Weights of a small transformer language model.
Size: 12 layers, width 192, 6 heads of 32, MLP 768 GELU, vocabulary 7324, 6.76M parameters.
Architecture: biases, ALiBi.
Training: a variant of Muon for these matrices, 515M tokens, 7851 steps.
MLP neurons of a small language model. Each row is named by its layer, matrix (up: input weights; down: output weights) and neuron, and shows model dimensions 48-143. Each number is 128 + 32 x the weight over its row's rms, rounded and kept within 0 to 255. Numbers have three digits each.
After each neuron's rows, "fires on" lists the tokens most often at its 100 highest values on Wikipedia text that the model never trained on; "fires in" lists the words (lower case) most often at its 100 highest values on Wikipedia text that the model never trained on.

L4.up629:140133162128140099114091127066110161081115096062103146131094083180123150124165138167101097092136146161168118089110092171130156136105108152193116145073123173104113130063129135115181157173102166141143173130135060069132121159148154037130121125129149109137179089156152115110126098159168100141
L4.down629:151133112165135161089120132119147127022061113124116103157134117150133153173073132164143142160125116137146181119112169152152112147097131145144115133132148112171056097101095141164120089091160070103163128144140175123075178095089209162136164092113124127135153128129092118133125100116170149150
fires on: "an ", "3", "ov", "life ", "an", "4 "
fires in: "an", "life", "3", "43", "her"

L8.up208:139096148208138173207056082131112133165100106068107150114142108128085166084112096081122117117092157161072167167094157110166110152117161077139149136136161105128122127142156145099095175124130121142111181106127133147132141132104082177175156108182134120094153156104164029079122106084145132170
L8.down208:105150096076072106076175210124135187105115184168168175112125109089165138163154148126169117092154176119137132168130138130111101127157089120151102124151151069144094137134127135129155067102146108150066097165139152098152099077157147111114140120104160111111144051150103177184133153191094111081
fires on: "and ", "of "
fires in: "and", "of"

L4.up668:140189127122114151111104118095098127138113111153180113151132155117130102139117089180122094121154098116122163067119111164114152105156130189094151143113166128148098123137127127049171116147126115136089149090162110169156143137112141174127209169169176164148134186105104096142129152066089042098
L4.down668:130149158147164181126085124176123209113174137104099102169072111098178159152141130104133111085144132112068121124152138128153076124138182141134095152148157136106106119127066063091108127143181193144187125178131099171110117110121171140097106178101101173171117149167130101154080096127085121093
fires on: "to ", "and ", "ound", "joined "
fires in: "to", "and", "wounded", "entering", "joined"

L7.up681:069100142148112151159108131124172137130054112101095150139186108132138109159141170078154099145155214124076143155097148103148039129161140148129182174119175071082132127147147197107101140135175081208098167113086107137161074148098122115126130139159128127147180104087120177159139133051180167158
L7.down681:147167137132120130092142105094172137127162136134089164146134154142108139110104161087110156114099063140163184155119093174124158129065115164174068121107109113159135120123117138125142091095102134072187160096183082125141129141152105104147106093088123135096122148104081122133116166156068121139
fires on: "and "
fires in: "and"

L4.up132:139164129132146180153063166125131159149191134122108132144113172097105080091105157152153069146073101116073061112123136141135140069161114153163108129113196179152165114143141163141132084127101135081198108072171127113123119107131143094084121145124120107192183113124088165188108153124091085113
L4.down132:136100125109101099110161049137127122087173089126191134150051166148119086196135072133145155081148138160140138091145141108132133100183164088150137057129128068160142150152135083098152180069140195135101096160140104120141090094117130098141151172129131126092175125134058092113105132142125105140
fires on: "as ", "also ", "been ", "was ", "became ", "It "
fires in: "as", "also", "been", "was", "it", "became"

L2.up102:168150128123107115097126166123163127110171143186095110087151022128153129159136140093143103135131118107087159110156165104157145108158164172134140102091098105159128163136094060135058100157049134177147145109083120143139136105189130162135097183117116163117093181113143077144155097153112159174
L2.down102:114152173145136106140134113159095088086169097139152140128143221093153075129092074131121148137125125169103107147157113156146128103127110083097153164055136107133200070112159145151157127109151160116127104142113125153083126123116149169063172135135121083135125105146106109157105165143149159161
fires on: "it ", "It ", "way ", "route "
fires in: "it", "way", "route"

L2.up381:153157103099109159174102119167114117143140101190086157091107093148207112159160096127160135152141102087145118120124144117118124088103159146110095133097181077109162093109136129184116152062152164153108094110168112114139101140226076161132119116100175137128106116126167138087103109077186106129
L2.down381:103113160178076179143182161105097152097079115102219153122135111163139094113152130106056125104086129133144147147054136148185151144150069147109159119140160119174129136120164151116116140163093050064154102121106079146058153083059184166212153105127164119150134072143132137099174141066115132106
fires on: "year", "year ", "med", "min", "century ", "nation"
fires in: "year", "century", "time", "sunday"

L6.up102:122151104186122092077165083150092205193130127159133127154073139172075149092085125172116116139096133123175125152131175083124100160120074133084155135157111111125160139133140061140122121103141137149173091190158135096104147145125144093110058116121148154117051164084138115049093088101083120117
L6.down102:153168117086082127095124204105136181071113166135154061107126095168161167124067153093137139139123148159150177127122130123133125175125080162072107182158108118110164120123186116145089181110107122131125151153117136144148086149148112078097142062150113164127091161158162102089147116160135171136
fires on: "a ", "A ", "most "
fires in: "a", "most"

L7.up274:072125099058109094122128092129157095099099150099131101154119059148106152152093093088071107112147141184115104146106116064138130175107196158124083150131088121097099140116123130121140093141087098176105148148118146162133140114099141132139160097087116148167062116160109168195120076170121179160
L7.down274:117214139045121141133174128108189128080146099072179127095118114173181111129102086087094091126103076099134172097163078116137111121117107164141118118179201090105140133116129177109122143152139137120102151150083093137146078108105143103083122144111145148190163137079115093062125082161125132144
fires on: "a ", "and ", "or ", "FI", "to ", "ft "
fires in: "a", "and", "or", "italy", "fij", "to"

L2.up420:105146103149196102110073157096136147164076188104078136099122108089147164156123148122174146071118154126122160094101096142127098131130127169170181117200126168155094138144109090105110107130096116125172160101138129163196130138118110161126179088067127093111100132187085149166087133146094137067
L2.down420:157146105136134125097109093118157090067170078126157116130110187153137179115135184094071148157125169137134119069138151181102149125106143099097135167188112093098106105169107110158146157150155110089164166081105215115083102117170035129134114096161088109087130097129111170092173163129115142119
fires on: "of ", "in ", "to ", "such ", "Ari", "into "
fires in: "of", "in", "to", "such", "into", "aria"

L2.up164:092149095113077162083075128151072153092103150116095163082099086123146145166094140130113141104112126114153145088124102094138166161071151138180088169109126089161123159193186101132153069137067123092096117137209162120128139119046170104122082183127133130143173117084160129144146143171151112135
L2.down164:152090122139102051136084148182166082116150126116110163110072079161112163120182131134118070144114121118152163114085145127122141156107124125101134169160133094126105185109143103090165120131139121109129139082141174128136137115139136139207095125096101086146187148166127064194194093183158150227
fires on: "a ", "largest "
fires in: "a", "largest", "one"

L6.up578:063052108094088120112171136054176102163097149129194133114105111143121067104160152136155201144105086072078146086134136145146077092102088079112140081110132105110101151141121131151187170153130118179107149151110164143168129076097052081148122110122122104154085161135119132123178128152130148119
L6.down578:139131114131152098126150125169153165093049089197154139105137170021132138159127164184096151083157194158090140146090096150143093103115105141074120107104155120149146121142132081127096132135148153168108104181119065183064167087102088119154096155131117166091112132132100144154078178112119141117
fires on: "of ", "is"
fires in: "of", "i"

L8.up751:096144130170113165118172166114082117130091168161106125138124077135136176070103101135140099100073155100112082115118176118161133159082120140150162146188164139138116132083143129122121160128115090190192139146126128151107126159150087152120137148145089146146078093177136144173091151134115136156
L8.down751:147124161080124178102151121166117090147100101131130173132144115127060092124167128051061149166167116101091110122116093120094169123175159137140147132113174153145206103092102130130135112152091109149170090110093113151128086108151196098092144097128185088143125101125152090152174118125138165114
fires on: "is ", "season", "festiv"
fires in: "is", "season"

L7.up479:100139090117161137175084114084089121092168171120148126141104162134110109143158139077124171096150062131149167161166140083100104117106154146173132164108126137097092126162102123128107111161117064141126120075131123102081111108160170097155103139123175125155165145128123142080091207162128130187
L7.down479:137153155107093173124150189153129139123082123155082116070170178061140131105105107117092118071107176120105169123141084173126159209063084134155159102103147119173208145120134152099082164131215135087078152185089118098128138141105119117075117096139119148119124095157113147168111110138102168128
fires on: "ro", "and ", "best ", "most ", "o", "well "
fires in: "microbiologist", "and", "best", "most", "well"

L7.up190:160178115123130126081109121124188154134145132122103134156132164092157152060174176156155092095151116105162177152163110135137119144106115136064042090092151149098093145120233129135096124118097160181086062144150142143101145127121165092141138204141109187144120194184093114083121138119023076074
L7.down190:133093111122103167146158156064146092170142135137122113164100102114200126138082112126086172050155100059124152112127154092152086120147157143124141123130123139106167110154166109109170138062104127206135111203124119186161112102087105140181168135130139161145112083148143100143184150148149172149
fires on: "a ", "A "
fires in: "a"

L6.up322:130100106105099098111126156140155171223146117128112162116184079142108155080193104050088108118137103131102155157127137135113086159152086178128088150113110135092073098109152092118151135118119133069179100119124138151080160087083096147141131178147180203163150131122068136107157083159115144075
L6.down322:174095087147142157173135152174135104059166132140151138157100131124167141164140122181177171147163083160142104115178195111134108086166170128180080166110156056097145164104141153145153094118122094217090127146095148096116081102170152162135091109113129135057133112146101132126126141089147092101
fires on: "as ", "like ", "called ", "using ", "to "
fires in: "as", "like", "called", "using", "to"

L4.up34:143217121166117159126114172118104142092149080183148056103147114148135141122166098115111171080108190151151075163134118101171156128122155128146139097092147114082160088141163038140104162111159191127147159072113161093108161083092126133138181063157115106189104138092104133153090125137090136125
L4.down34:136124116167138148163199076139123153146128133101160148145105084079163124127148175136108174111121147134106194141082150176114148118173078099125126112146111059158186096108127133157121160116088071127050172059173073130172186148140126126128161185137093160093118127108132110191130158137184094180
fires on: "of ", "tow", "gu", "wi", "r"
fires in: "of", "towers"

L2.up9:076122119221141159045143139171144113155152190138117123135167113209104096160173142134163132150136152117144123136106130131138187151068105090123134153171148159156139124157172107134161121140104136111090154121188117077100134077178167125202091137166128137113162116102160141105167145100120144107
L2.down9:155158151112116133139148139042157134058126081141181169147092093096117148164110183107112150103117131160093103116116125112143097168168113117136102094141111111112134143118083156144107127126119173052081129144092076124112177121090122158132153126139130177086164203161120088151114162096138142156
fires on: "The ", "every ", "an ", "a ", "every", "until "
fires in: "the", "every", "an", "a", "until", "no"

L4.up99:103065191138114063143139143167137120127130142073126083184163118159095160112144129152132149155185169122104145104102179111075133097126148149158136076134165048126080156139131200140126123146136084098101166115094164169081098077136125148167105179097167076150116104189102164136165115145149133128
L4.down99:127174141147145134127118167101139130180106091147102112083144143119117141164150088084131158098111053135145161148103124099109105097196165116115122090165159142112169147140150143128118143064040154131088146122148152121188092058169101089118087072176126143111092154125091049060142105123137097154
fires on: "including ", "as ", "and ", "include ", "included ", "with "
fires in: "including", "as", "and", "include", "included", "with"

L6.up217:120109156108158155132173132154145129128151115109121158134143150080107104107163155099166150196113039139067116115135111090142143153162093145151100116132166105112144160157160151096123123136105122136087109201087128078125102112108128121135147181133140169065094122128113147113172185124138053097
L6.down217:170111118128105100136155167185087111161129166118144111150134159122132107143119147121124143225128073075110118097134116141069140103063123185195165081091126103134163152151113156114144162108164146090115171130088151062158108107110155122115170118099105090105163125162140120156195152109089091158
fires on: "of ", "other ", "Notable ", "Other "
fires in: "of", "other", "notable", "the"

L2.up285:202163133172087136098131153147075134104090119113109149153163080098126102102129123124100131114118110157135209118122130141075149115073128149132185109118079164172131174121119186193123088097112098081129154128111135119080145106174112142129089089138067032121087129112154139136105171149061167070
L2.down285:125141168097109157141170200109153033083137105073109157166108104141121150098129139110137145140128130082096105139041135051060164136132091113117128138144078143137067095119121140156143130097128128159102197123156115102092173132128108112150160151077113147104130166178132151126102135166144097109
fires on: "On ", "in ", "January ", "on ", "April ", "June "
fires in: "on", "in", "january", "april", "june"

L4.up303:089149119149095153141122093167084195167139177121128115188145089161150115170092116159125107125123164150140104140147168084166117119211150086145121129112115074131160112048123165133099115118110095096118059147073063063140101075134087147136129128117131123167125152097130093116093080133163093132
L4.down303:096070144130133096168139164167108164140086150099085081197113126140087128078150159124145145061177149140172105164100133100133159083179127131173103058103158091083139107142082128160096122129176107126097120221129122102147157166046094069154141159120198114104186144121123148131176132084074151106
fires on: "with ", "which ", "after ", "as ", "to ", "by "
fires in: "with", "which", "after", "as", "to", "by"

L8.up512:077133166107139184168136128164140089125103080110150136119142120187119099106105173147167158087086126173169121145152113085113149122161122113163165117113113117093132169127126073156101175118123118184126144127134138171137151075156114160120139071137103100159152109088116066153144171127092113093
L8.down512:184131162128108119115106118104149159167188193107110104129095094093086134088111084142086135159136119110108131157071171191136094141107152064143119152117179121137073132108072130136100144093170144120027139147159143084168090157100139113137131188136163154150134152102109180158124102163125139177
fires on: "been ", "was ", "were ", "also ", "previously ", "be "
fires in: "been", "was", "were", "also", "previously", "be"

L4.up340:052124084088141160115120117091115124190129180138100150105115112170118141096110115116088136156180145122102174158097164159113112147223096060121068183134091130129139141164073094119104122131156143111101162127158147179148121103140150135100166092165158141107123141167136155121148100173176123127
L4.down340:148188148065113100150121129138099196138169117096131087127134101092089114170113157147081111132132150109207170162093074120155131159095114133130159109112104113149201200167104167163100136157084136069141074109097169132100126137088180150088128129134151106085175124129047175140141164158083118171
fires on: "a ", "A ", "li", "illi"
fires in: "a"

L8.up182:074127166065103081162178167129087157123115087130204062135152107155116166141097167103055100106106146067053131080149171090191159116117146148119134113166140150118181159135091103145114104087166123114123107135141114209212099129101159151134082107123129171182125097122115151144066133148102192126
L8.down182:126209120151129189123179122089139097132141096117166108112110106114159158126131146085106113078126099110118076137142159104112137147115117150104134102115108103186168081114124132172143069183129198138090127176132119096113099161042108203060153155121088076120141155145095133118136120123097174108
fires on: "a ", "A "
fires in: "a"

L6.up579:140173123160080158124072165106097113199133115087086111096127069128117065123134147203155134149164114084067134149139155150061139124096155073154117103183126100192142143106093119126110114113132148108135171085135139126133144122117158098179132127139107102133131098171102155128136115155096163174
L6.down579:106128123076090158119114108160109167134085144162117119096095129105121151055160144143106110133092140187117123195126144179107139140101126186129061095116129154098097100162129145099142122118138181170125135138186143169076175136125145097165141115147081152162095124106130149076057157119110084125
fires on: "April ", "January ", "May ", "November ", "July ", "October "
fires in: "april", "january", "may", "november", "july", "october"

L6.up162:174136098108148145108146106105128127062113104114147139178129151123224123099075178096089102142149128107099117145106138125107172095109089177128137135137113114051149171131068128054104121106066193147105164122137149088158110085134158166138130110138107155127103181088233187118078147118092144183
L6.down162:105119110158125105150136117136125165129189105150191100145127104166166139108072116079096097151137138092138134157079096138138191150207069133091190100141170141088103106050135197111153149153077136149142148166071144108146105160157128140152134145124086180087122173121101126100100075107177165131
fires on: "the ", "most ", "or ", "and ", "c"
fires in: "the", "most", "and", "or", "very", "lot"

L6.up84:102127125074141146065099169171102126125140127124124159094106106138141010122126150162165164135170104163150125152095178065126119142132145140143107091127113105086154092164175103034187106141087120152126124111129117087088139099127079126151098136159143156085101114105153113105157146181158095130
L6.down84:146113126083106072148108144141157110047146190136166126133116110104145092117108105104144088240106143147134137168136084134147111122069120171185128118145116123110106131151154133070077130150150134142154126137138171158137125172160133140147134076123114139117140148156173111167114044084119094151
fires on: "the ", "no ", "un"
fires in: "the", "no"

L8.up61:155132180071147112137086071129152154131145157124146157148113123148177148133140135119177088122100151166129129092189074167111139111143155159141164106113119146120067101170080102111097143109131137131105143065147144201169104060130135151150134132115168156152127121139122113152112110135149070172
L8.down61:180176173075127078147088115106144102118165108121160105172062084168182149183157080109112067133143118134173118129166151116128180182159154117100181142063092142106098096142126081115075086158111137154063118101148099158162158112109109151178153188098091117075092112172104127164136108145153097177
fires on: "to ", "before "
fires in: "to", "before"

L2.up524:077157111108100131112121170145133164135175167144117142167143194090156179114171172131117055093155119155181099154069121144116165146175114131081076130109134091153068151178177139179147096116171103134181134136112079102141099094101173119149027115193084147102115102131153148096139162145082102148
L2.down524:141100086113136100124129172126119154164129126150135125133144110150159118148156103132133141078097118138112095058152132162137111087165154168135136111169116110144127087089118104103141169042059160101146141168134090098162101103154123211169115187122125137114227037165088078088095138117145077121
fires on: "as ", "called ", "named ", "reas", "meaning ", "considered "
fires in: "as", "called", "named", "meaning", "considered", "name"

L7.up205:135147138122150066112106227127120121127109112167185103091143108160086109099157129105165109132111160121143114171171186154135102183191110099102122160132054128132105197116103148122108218038121143165070087101109134119107099124083149136169070148116156110174124143124168119098098114155097119136
L7.down205:168110106153131159097093141114102126124099173113160094070163161174159097203120068116107157138122099121060141101110139081097143134078141124167079133137131125092152147091117089064224108078123145148120121120150088173198129136137108140098112127117069153147124096162154136127116161144056069145
fires on: "a ", "B", "mi"
fires in: "a", "mi", "b5lh"

L4.up206:054113147126135091125145148095166140110076137103131144162126154096194101136141091142152099093120102111133143116129096116147173142126092118109133135112146064144177131066142154087127091088166117108134143077148082101117155119097114083155147109100141169138146166124095100163095075185096138071
L4.down206:222178104143144105113195099136102114104138132194092157059116125143153093082159118121160136110119060127094126124156148121067107091114121102184196137118095162124125151141162143144151118162173145124169135153155141135135139072131086105058088083067132099129091139138181157088148128128119114086
fires on: "first ", "then ", "joined ", "later ", "second ", "subsequently "
fires in: "first", "then", "joined", "later", "second", "subsequently"

L4.up129:142147130080136131146020168060139170140119114179154182144192139103131114115106137143136115091106147081099172091094156126097169118104210145086103117145143136108079149152134112158160112168172143159083103159111101138174170130092200176092119107135128134128107130093120086200099113148115133129
L4.down129:101129169093154094112079112122199125138123165121149163076110163076206136158091152120091168122114082123130112099162181187187096082118124170102105121121112113125165160125173096112123171129109136150074106147106155093164137149057125109107118144156148084100080146149130040152114143098109155178
fires on: "his ", "a ", "s ", "her ", "their ", "this "
fires in: "his", "a", "s", "her", "their", "this"

L8.up62:126128181092127089141115077166146172138181175101100115148090127149143130132142124128173135138093071116167174104165073175141120091113136184211083108138182124167095133101104153103102148137144189152067107118107099137136128092158144067103128165130139119147112104111120141124139134120137135137
L8.down62:167155126080158105105093082180132188110197142091089135117111159096135075141086063143137126097095122123103138120133097145166139095124070182113136087112128081135153131177115144120073146123190191198104124178186100186153114073148129064135149116141171116135130117079127156134092155101082135150
fires on: "was ", "is ", "been ", "edly "
fires in: "was", "is", "been"

L2.up236:096131086170135148169057203150169194170125229136097082147134171132111115131107114155123130136106118123146136096145142082099109068124084129151084146106086134133137145083064145122138090128113163143113209083121171128129192077115033130165140133134123150162133116091123177155156139129089105181
L2.down236:096127107078112099171139137153085153117168138114079180128129180173184171122126148097122072106174159133125142108070133105093106124137143133100097153120154107080184076163114148128147136125166122062147147039135095126112124138129178124080103153094144160140153135121126151108147137177106106173
fires on: "then ", "while ", "before ", "ently ", "newly ", "without "
fires in: "then", "while", "before", "newly", "without"

L4.up722:130104121173137108125083125119094106158077155183100110049143113137116094129116101137113099134151125139103178135114187133149094098163108056133144144145093151217160125136147081203125046131142142162093154123169122154075149097153134115128123161140113130121118143135135093135146142098074137116
L4.down722:144100106108144118121117114127096106114135153140086151095077098139096149072087133074138110087145083167080148106102148117104108133078129147094085135128131094217072071158176113136103121053158121152106098101220112128166163131141180150056120148107086087141129167164118148109121184121103211148
fires on: "first ", "second ", "st ", "First ", "one ", "third "
fires in: "first", "second", "1st", "one", "third"

L2.up425:064139117048159132114103188179157153150128186140150115131185166097129108110135160119183149134087118120163180119147201156152100112134113138217148145140132124125101102153118120137108165138116149101092132131147115091071070088121079154170066186109174141085143140132090081089144132138129084107
L2.down425:142173121121101095087153143141141156155144131113146098053134141138111127115183146184115085103115094128122176088146161197115131061138138104130136166187106106112136088093096159140104143123067144106136157159129126148111065109167130117093129144122150160158193188062134097097200142130110076119
fires on: "as ", "about ", "ing ", "where ", "with ", "to "
fires in: "as", "about", "where", "with", "to"

L8.up317:115157089136102114153064180141121137135132142109139135163161176152182105118179067174138084136134131128047111101126123154131089076079146041149087104152132158148101145152116154128132135091131141079083146128094143209144122160084176137185121122089110145170180072158166196112172124091135121189
L8.down317:111100148131116123161176110131101127182124152157204094063120120123142167180115124130096187122131139105152116135094139090144131148099132096158145210071204124137067168112196086125120147143156112113184148189122137073090144116151144090062144088070134123074146159128042077172137105116170120088
fires on: "and ", "or "
fires in: "and", "or"

L8.up639:194088154089143181091158144117108157162143164110169118151153164174121139071126101112132128089133109133125082139146240180172110103081152144124067146079103038102107107093161166123155086081083069114158150115129100153056106150127108102102128167142145135217151114146119132139056197152053099133
L8.down639:046136094118063163161126116091167142169131125088111142161075146152103119101116098053138105068113148104153132112155181154174165131149187156102079113175152048085198144152144108111146172135105095134132178148120144137127083073157140128154141133104123120164151147137090126153077162123128129159
fires on: "as ", "shar", "ob", "con"
fires in: "as"

L4.up191:067205151090129131068212146161167094159104076118157123114133105121155124148116150102131166081138146110130146113155192116154071075135107123107142130123166122080096129071130178142120129109128133151162092083146131138170101114132091099130145099157093075154105090083119146121081152088135166147
L4.down191:148080092095083081099140129115163129181177141083186106144121165132123090193170161076090158160140151070105129125143140151144111174129102102128168127119168082182065177120092151171133108100119175066182199123096114145125091157164134111111131135077117118183086114125157075124159177058104148142
fires on: "for ", "of ", "Brad", "end", "ros", "ill"
fires in: "for", "of", "bradfield", "grosvenor"

L8.up677:173127085170137128144174139202128146148154117149082147092083127134104072078188116125141096054117112137123116133153160138160120171165125152104142130182141129173088166154127134113116152131105109151105118113130099104131114118134112137141092111133167155149140095076107129070052141149091169145
L8.down677:121142095128205112124130195123119168163100136107132160137080135153124140167135136136169222120104122155157100128128088131097102126092134100126148110172166070068108104131131127118121138143130077160109139071106147137071186074080147113082164176127125130210113128119149142166201155179132129114
fires on: "is ", "not ", "are ", "was ", "than ", "be "
fires in: "is", "not", "are", "was", "than", "be"

L2.up170:122154108191106076146158138122136126160131128179103133125147104081185199140130173080103122098106122162051179113155170153113123129160080143178121132135127104122105125130110128136127076173135093145130096092139132100099135147188119074095137132132158123089092093138090211080156088173114105137
L2.down170:129107125111100113142069121087112135154130043206113125153157131159094140157068135118102152137194069145135124113142155103140101157095149125156133111075149200141137120126109094167082154115176097167122141062129086165132101119143161121144172202112126134176164128143101131122124201180120126144
fires on: "a ", "one ", "A ", "ous ", "first"
fires in: "a", "one", "first", "various"

L8.up28:105129124098158132137155104088110134165105114180094141122139130122156153113154075167111126073131136127100091038089161170120120171112187164127127180122082136129111150146059112119056103171115079187137087086225170151113122131088163148183166150154178122131143107171089046137122116085111093155
L8.down28:136088215168071140170174149138136148120118124119154154143102152145154163165117202105127084084091178104150126125183053124138120182127140144130101150124120147098138106148114113115137118110116107149111163130113037112142177064121148125109141146077143125096162130172127163161114101159160145113
fires on: "to "
fires in: "to"

L2.up168:075104196090059115122121114114151131165152100109178176099158107134163105116114151132144162137080094177121068211111141131174152127154147126120108164138162145116199126106147145172163150110119162090089147171110088143151096125149124096118136180124101072148117042154084164130109146186164084097
L2.down168:126154120167117139082102100143115103099102151090104105075129094112174167143084091102129121144183183118144081113155117193165133111069118136141185122117153118105197104150189075153144131077118121114069142132162134088144136173102131156166102167118156108131164091120080131132162124092126181121
fires on: "a ", "er", "ser", "â", "men"
fires in: "a", "azerbaijani", "azerbaijan", "men", "the", "lighters"

L4.up387:194113172180160137124144115080051113185132112177100078146093155096153159137169143099098141104137153183128170186130200131162105093183080147062109113132148167108124101143084137144099100141146132101139152115124108077123154130111179168066103094128130151108075111169158170154093123155108170113
L4.down387:102083098213120162155150165164097164083105167079125114097146140169196105137139114099095134096106139138123165096123075198128148096152174157186113156170077146134161152183162118134095141137070111129149104160124086138097099141118182128157091061068113133120070155134124126069145119116203123129
fires on: "in ", "of ", "de ", "van ", "studied ", "la "
fires in: "in", "de", "of", "van", "studied", "la"

L6.up610:140148153098168117127149180119099180146154128153109158145153079105135111133116118164113160060101089127155096089122139133203135138200195123095101108111136120136164156205151138067112076090115106143091108095126084134083171080115081142117135124097109170111137133088157168138086151093169107130
L6.down610:138133130119144207091075127116116145163169118156117157130147153097194109154139139125192124139106069107029117071151106161127130115120158115059093088143172122160172072150106114148157110093119116150186127085134145185156090128052101167080140194126156092107107132166105154079166196100144123091
fires on: "at ", "as ", "for ", "elected ", "the ", "s "
fires in: "at", "as", "for", "elected", "the"

L8.up283:103088130121182138124137109144113152132164181106103136164136167164151128087094144126154046094091088111137130111198180117103083135101150098125162106054138118122092113087225128138142046107127068113085184183127177159119115104108145136100147210064154140183169158109101170146084157119130122069
L8.down283:147093096132236193146142193154145084113190124091149041132153160131161060091120120144136134132132067110141159131118105158111118102169110120116115130132131171114149145080097086087117154121121162139099102086122125110133099103161117092113077085121113176144158147153106098115089143139126151083
fires on: "by ", "as ", "at ", "before ", "commerc", "Offic"
fires in: "by", "as", "at", "before", "after"